Weights of a small GPT-style language model, trained from scratch on English Wikipedia.
Size: 11 layers, 4 heads of 64 (1 for keys and values).
MLP neurons of a small language model. Each row is named by its layer, matrix (gate and up: input weights) and neuron, and shows model dimensions 48-111. Each number is 128 + 32 x the weight over its row's rms, rounded and kept within 0 to 255. A neuron's up and down rows have the sign that makes its largest values positive.
After each neuron's rows, "fires in" lists the words (lower case) most often at its 100 highest values on Wikipedia text that the model never trained on.

L7.gate641 [153  94 108  83  58 182 186 175  85 109 186 110 181 130  85 110 146 110 131 134 117 104 118  73 145 107 152 106  97 111 158 117  66 144 138 129  81 165 124 123 171  93 151 137 169  76 127 130 146 177 102  93  87  96 160 101 160  70  97 121 146 149 100 179]
L7.up641 [143  78 176 130 111 179 104 118 124 120  89 120 114 161 167 146 138 140 141 141 112 162  91  90 115 106  83  81 101 114 167 125 134 136 173  79 169 139 181 145 179 158 126  59 157 108 145 195  75 127 145 100 125 146 106 136 138  95 139  87 178 152  61  87]
fires in: "after", "at", "as", "between"

L7.gate248 [ 86  88 181 173 113 178  61 127 177 122 194 112 153 145 153 136 121 106  98 137 120 118 186 134 169  76 139 164  90 156  79 141  54 140 160 132 132  50 113  72  96 191 141 142 123 148 131 164  96  98 141 120 131  49 147  82 100 137 173 124 111 132  75  98]
L7.up248 [136  64  85 149 106 179 134 163 105 148 146 158 119 109 132 108  75 117 120 109 163 130 163 104 187 156 154 177 111 144 102 121 160  74 157 152 107  86  92 108 138 192 128 111 105 132 110 146 176  70 100 140 149 160 138 112 162 137 127 110 149  59  74 107]
fires in: "for", "former", "foreign", "form", "formed", "by"

L8.gate489 [174 122 124 179 127 129 163 214 130 115 141 119  99 167 104 159 133 126  95 115 116 122 107 130 105 183 136 112 151 118 163  97 105 138 143 110 115 125 126 121  42 224 139 104 127 113  96  87 138 144 108 109 184  75  97 138  68 100  68 172 143 118 128 152]
L8.up489 [117  76 146 153  70 135  88  96 170  73 174  87 128 163 126 112 109 156 170 182 142 116 141 185 109 119 125 184  63 103 118 166 149  77 180 122 192 130 148 137 153  60  64 173 131 104 152 121 161 130  82 125 118 114  73 118 117 142  63 110 119 187 144 135]
fires in: "on", "one"

L8.gate557 [148 152 115 156 124 132  92 135 149 102 121 131 197  86 147  78 127 141 140 124 192 123 130 122  98 118 136 140 125 197 100 147  84 155 143 142 110  74 168  81 124 152 123 118 104 100 143  52 147 141 166 133 155 100 116 117 125 158  65  84  89 145 100 109]
L8.up557 [ 77 105 180 148 112 158  73 102 110 119 113  98 112 110  94 123 110 116 122  93  94 129 169 154 161  92 135 146 113 137 117  74 120 147 119 150  69 134 178 139 117 176 106 130 114 143 130 109 155  76 145 166  74 137 113 138 167  98  92 134 136 122 223 137]
fires in: "was", "is", "be", "of", "were"

L8.gate462 [120 131  89 128 201 144 107 143 143 152 135 165 137 137 196 213 107 182 131 142 159 124 105 112 174  75  94  61 197 121 122 162 118 135 104 150 182 185  90 110 112 106 148 128 164  93 129 109  87 129  86 152  97 176 155 102 170 129 166 152 200 118 125 136]
L8.up462 [160 112  73 178 147 159 139  91 163 145 127 152 117 121 111  86 113 125 152  80 148 162 139 108  96 172  67 108 169 117  67 113 121 140 101 130 159 133 137  98 113 154  66 123 134  97 141 149 146 118 119 154 188  76  74  98 217 163 130  43 164 111 175 157]
fires in: "they", "who", "not", "i", "t", "we"

L6.gate610 [128  53 133 139 107 115 104 134 163 117 153 104 167 129 163 129  90  81 153 134 158 110 168 144 116 142 161 192 107 171 175  96  77 101 151 107 143 171 142 155 120  92 112 122 145 101  93 138 206 115 101 145 137  81 130 119 146 113 208 120 108 138 102  73]
L6.up610 [110 111 173 151 142  93 110 129 130 126  87  91 153 156 122 124 139 141 184 150 117 104 127 109 175 159 180 107 142 205 123 102 110 130 120 124 157 114 125 101  78 144 103 157 108 154 162 100  80  83 130 112 100 136  52 160 171  88 125 105  85 117 173 151]
fires in: "of", "by", "american"

L2.gate681 [147 106 133 148 128 129  95 105  93 151 127 156 121 134 136 122  98 147  94  96  79 111 167  44 143 138 113  86 148 163  96 105 150 191 128 152  60 160 139 133  95 102 142 202  96 124 178 197 143 134 131 172  79 106 204 106 150 189 173 144 102 115 150 154]
L2.up681 [ 69 120  86 153 140 150 123 100 101  87 132 100 112  66 111 169  89 114  98 111  92 104 112 118 131 120  87 120  83 117 110 146  75 111 195 153 131 169 105 120 178  71 204 112 118 124 152 103  72 130 177 127 119  84  75 116 140 151 171 155 118 142 128 121]
fires in: "the", "they"

L8.gate443 [ 83 159 143  74 133 161 145 115 110 142 116 118 122 118 110 129 161 119 155 122 107 142 109 117 123 128 215 151 126  91  80 138 103 145 167 135 104 162  91 144 127  71 131 117  87  66  81 129 147 114  99 120 167 221 103  50 145  61 217 119 102 142 131  99]
L8.up443 [ 92 116 159 151  71  95 122 150 189  88 137  96 200 149 183 160 177 132 115 111 133 132 161 147 143 111  69 155  92 145 168 109 170  97 142 111  98 165 158 127 136 136  59  88  85  79  61 126 128 110 104  94  69 141 109 135 163 167 155 199 116 180 122 108]
fires in: "the", "former", "then"

L8.gate144 [111 168  85 165 117 138 119 102  65 156 128 130 154 121 127 154 151 125 121  71 125 144 143  88 172 202 103 123 156 128 137 217 104 101 113 141 102 128  73 108 171 168 134 108 122 144 113 179 187 149 179 100 115 126 115 118 124 150 107 164 130 122  75 164]
L8.up144 [ 53 157 120 150 174 149 144 167 126 108 150 112 131  76 123 160 138 120 113  94 155  97 122  93 119 126 140 108  89  92 139 132 139 156  58 117 103 165  93 125 124  86 153 123 101 152 158 124  76 148 106  89 124 140 128 144  78 146 149 114 153 127 193 121]
fires in: "the", "they", "italy", "there"

L6.gate607 [167 119 180  99 182 102  61 115 108  94 123 101 129 139 150  81 100 194  93 146 153 164 167 157 109 133 132 143 101 128 103 164 115 172 158  65  85 155 178 182 116 103 149 109  99  94  83  92 127  84 153 106 153 146 125 131 116  92 151  90 122 111  83 160]
L6.up607 [117 138 164 101 135 145  84 118 153  98  89 119 148 139 140 131 164 176  79 126 203 128 136 142 114 123 174  94  77 141 110 105 149 113 161 112 147 124 121 100 113 186 133 115 135  91 172  95 152  85 135 171 176 112 101 152 181 169  83  86 112 176 164 151]
fires in: "of", "in", "for", "and"

L7.gate635 [120  63  76 122 187 118 118 135 122 143 108 146 183 117 141 147  57 137 149 151 137 121 128 167 115 136 124 152 131 124 120 110 180 115 125 143 112 142  85 108  75  43 169 153 168 200 103 155 121  70 160 141 104 114 132 125 130 148 147 126  86 131 118 107]
L7.up635 [139 100 140  67 117 114 125 164 129 146 136 164 138 148 112  95 109 162 140 159 130 133  66 157 188  74 128 123 135 181 218 111 114  58  90 138 150 159  96  99 133 101  76  91 115  58  66 153  98 114 126  99  95  68 129 101 108 108 133  38 169 160  97 111]
fires in: "on", "one", "only"

L8.gate394 [142  59 138 102  60 170 157 133 128  97 107 128 110 106 117 172 151  94 122  77 152 143 130 128 131  58 101 167 132 106 119 167 114 150 132 153 113  92 110 105 160 156 172 140 116 108  91 104 161 176 135 199 130 154 163  75 128  44 131 173 155  95 181 182]
L8.up394 [ 60 189 157 137 140 124 127 159 100 129 163 167 172 172 156 126 137 141 179  98 104 154 160 157 150 147  72 114 129  60  89 139 142 205 119  89 112 139 122  72  92 167 101 119 121  85 144 135 121 143 102 102 141 104 121  88 146  55 198 155 153 154 146  82]
fires in: "the"

L7.gate457 [169 124 125 106  86 140 136 147 131 164 191 103 108 127 132 119 133 154 127 141 157 105 124 174 105 148 119 113  64  55  96 231  64 130 165 184 115 142 165 119  97  95 142  95 144  92 119 134 160 114 129 156 126 122 161 153 139  32 157 133 114  87 138 155]
L7.up457 [153 127  77 135 168 131 105 188  93 121 109 109  72 114 182 101 103 180 122 140  74 181  89 138  76 156 148  34 100 126 162  86 170 158 123 184 131 153 165 105 105 137 112 120 130 131 120 155  93 141 147  97 147 122 169 195  93  55 173  91 110  89 130 161]
fires in: "when", "after", "although", "as", "if", "in"

L2.gate294 [125 129 112 138 134 130 127 173 142  73 127 133 152 135  84  80  70 173  78 149 161 115  53 129 142 151 119 110 104  54 130  89 196 161 135  92 148  68 121  99 106 133 133 115 162 125 118 153 163 145 117 147 134  89 140 151  92 118 124 107 131 168 138 146]
L2.up294 [115  96 141 170 106  95  82 162 129  99 117  86 135 119  75 116 109 183 134 139 133 171 112 130  77  72 134  96 124 157  97 108 151  75 142 118 140 175 128  83  90  85 151 131 180 162 117 117 109 162 142  78 155 112  78 181 103 171 135 140 140 160 141 100]
fires in: "on", "one", "only", "once"

L6.gate198 [129 111 122 179 132 131 108  99 128 103 153 122 140 131 172  97 139 151 125  83 187 120 129 141  92 170 150 118 174  66 158 120 111 165 168 100 122 178 128 153 120 148 109 125 120 130 143 105 173 138 158 150 155  86  94 109  95 109 176 137  62 103 164 130]
L6.up198 [129  68  91 125  87  86  52  93 158 164 129 122 142 105  98 152  82  53 143  93 115 109  96  38 128 103 126 160 136 144 180  95 157 122 106 140 120 155  97 103 143 130  99 134  88 114  84  94 136 166 157 128 150  83 167  92 164 117 101 118 102  73 171 148]
fires in: "their", "while", "them", "as", "later"

L6.gate658 [146 123  95 129 163  85 116 114 143  90 136 117  72 170 189  78 125  68 192 125 164 143  97 123 157 150 138 105  84 142 130 105  48  97 160 140  89 107 124 160 154 146 202 119  97 142 103 129 108 120  77 109 142 131  84 136 124  60 174 110  85 126 175  95]
L6.up658 [ 89 141 114 113 147 124 142 144 156  91  88  89 238 160 155  82 129 183 167 129 120  94 149 158 133  92 162 167 168 136 157  96 114 124 148 177 129 104 144 144 134  86 191 150 104 101 147 149 182 141 112 131 134 150  99 157 102  75 181 167  93 179 191  91]
fires in: "of", "british", "english"

L2.gate335 [137 108  99 105 157 133 177 142 101 135  77 114 138 154 112 129 157 111 128 120 147 119 122 151 195 141 138  74 131  95 125 181 116 113 152 105 108 196  33  76 113 109 202 176  76 102  76 130 106 120 176 130 120 107 167 128 137 181 100  79 169 136 130  90]
L2.up335 [133 185 182 119 134 104 148 193 103  90 166  92 101 101 159 143 168 130 128 144 181 125 142 166 149 132 166  87  90 162 126 167 140  34 182 152 129 128 104  69 168 125 127  96 128 141 146 121 104 143 131 107 148 137  79 173 130 152 109 109 102 131  98 196]
fires in: "on", "world", "president", "born", "north"

L7.gate462 [133 183 163 114 161 121 145 150 142 111 105 106  75 180 185 112  81 203 140 161 130 101  90 118 132 147 162 139 110 163 153 138 105 101 112 149 110 129 163 106  92 100 123 170 142 144  66 157 147 105 127  92  92 191 166  53 127 165 112 157 157  88 155 159]
L7.up462 [130 115 149  94 121 138  61 117 151 168  97 104 144 173 180 152 137 180  88  90 117  89 121 123 148 196 155  91 115 186 120 103 120 155 147 178 103 124 136 181 100 142 122 139 129 143  83 140 223  72 113 117  54 123 119 148 135 116  95  82 199  82 194 194]
fires in: "its", "him", "it", "himself", "michael", "her"

L6.gate583 [139 148 120  94 108 124  75 111 138 108  99 143 122  99 147 193 143 133 139 114 152 154 120 148  87 151 140 225 113 141  89 125  59  73 112  98 130 148 113  96  89  79 100 132 119 108 133 146 144 174 112 172 169  84  93 109 123 161 124 125 142 145 128 178]
L6.up583 [103 108 129 168 121 101  65 132 140 109 157  88 230  85 147 149 115 144 121 107 136 146 135 125 129 119 122 156 115 147 134 111 140 147 128 202  88 107 122 130  90 117 134 142 118  63 169  44 135 113 113 114 105 108 119 103  79 165 127 158 127 197 102 156]
fires in: "of", "career", "century", "central"

L6.gate133 [121 127 219 118  84 148 112 125 150 144  84 116 122 133 135 140 141  72 129  96 145 130 181 123 107 126 205 123 123 158 105 140 121 165 131 135 134  96 102 120 175 150 109 168 128 125 170 169 145 118 137  91 152 170 114 176 156 101 107 162 141  85 112 133]
L6.up133 [129  76 119 126 199 148 137 205 138 125 186 160 143 181 185 123 115 162 196 141 169 130 146  99 179 148 146 104 120 200 127 119 116 125 121 154 196 157 181 122 131 130 160 146  80  93 116 120 144 123 138 129  90 123 152 134 139  69 138  58  99 134 100 111]
fires in: "for", "by", "in", "with", "from"

L7.gate523 [ 98 125  91  90 127 143 145 121 129  79  56  56 107  94 119  79 126  88  93 121 100 133 132 230 133 131 155 150 132  37 109  93 112 137 167 111  81 156  76 103 107 174 132 125 109  91 153 133 221 112 110  53 144 113  86 131 187 145 132 124 101 164 118 134]
L7.up523 [138  68 127 132 157  96 193 144 147 126 109  94 130 101 199  98 144 139 102 166 130 179 119  95 131  97 145 143 140 163 117  97 124 178 112 104  99 144  98 159 139 150  99 160 106  69 115 119 139  80 105 164  94 144 124  39 190 143 153  81 139 125 153 132]
fires in: "a", "an", "the", "as", "s", "national"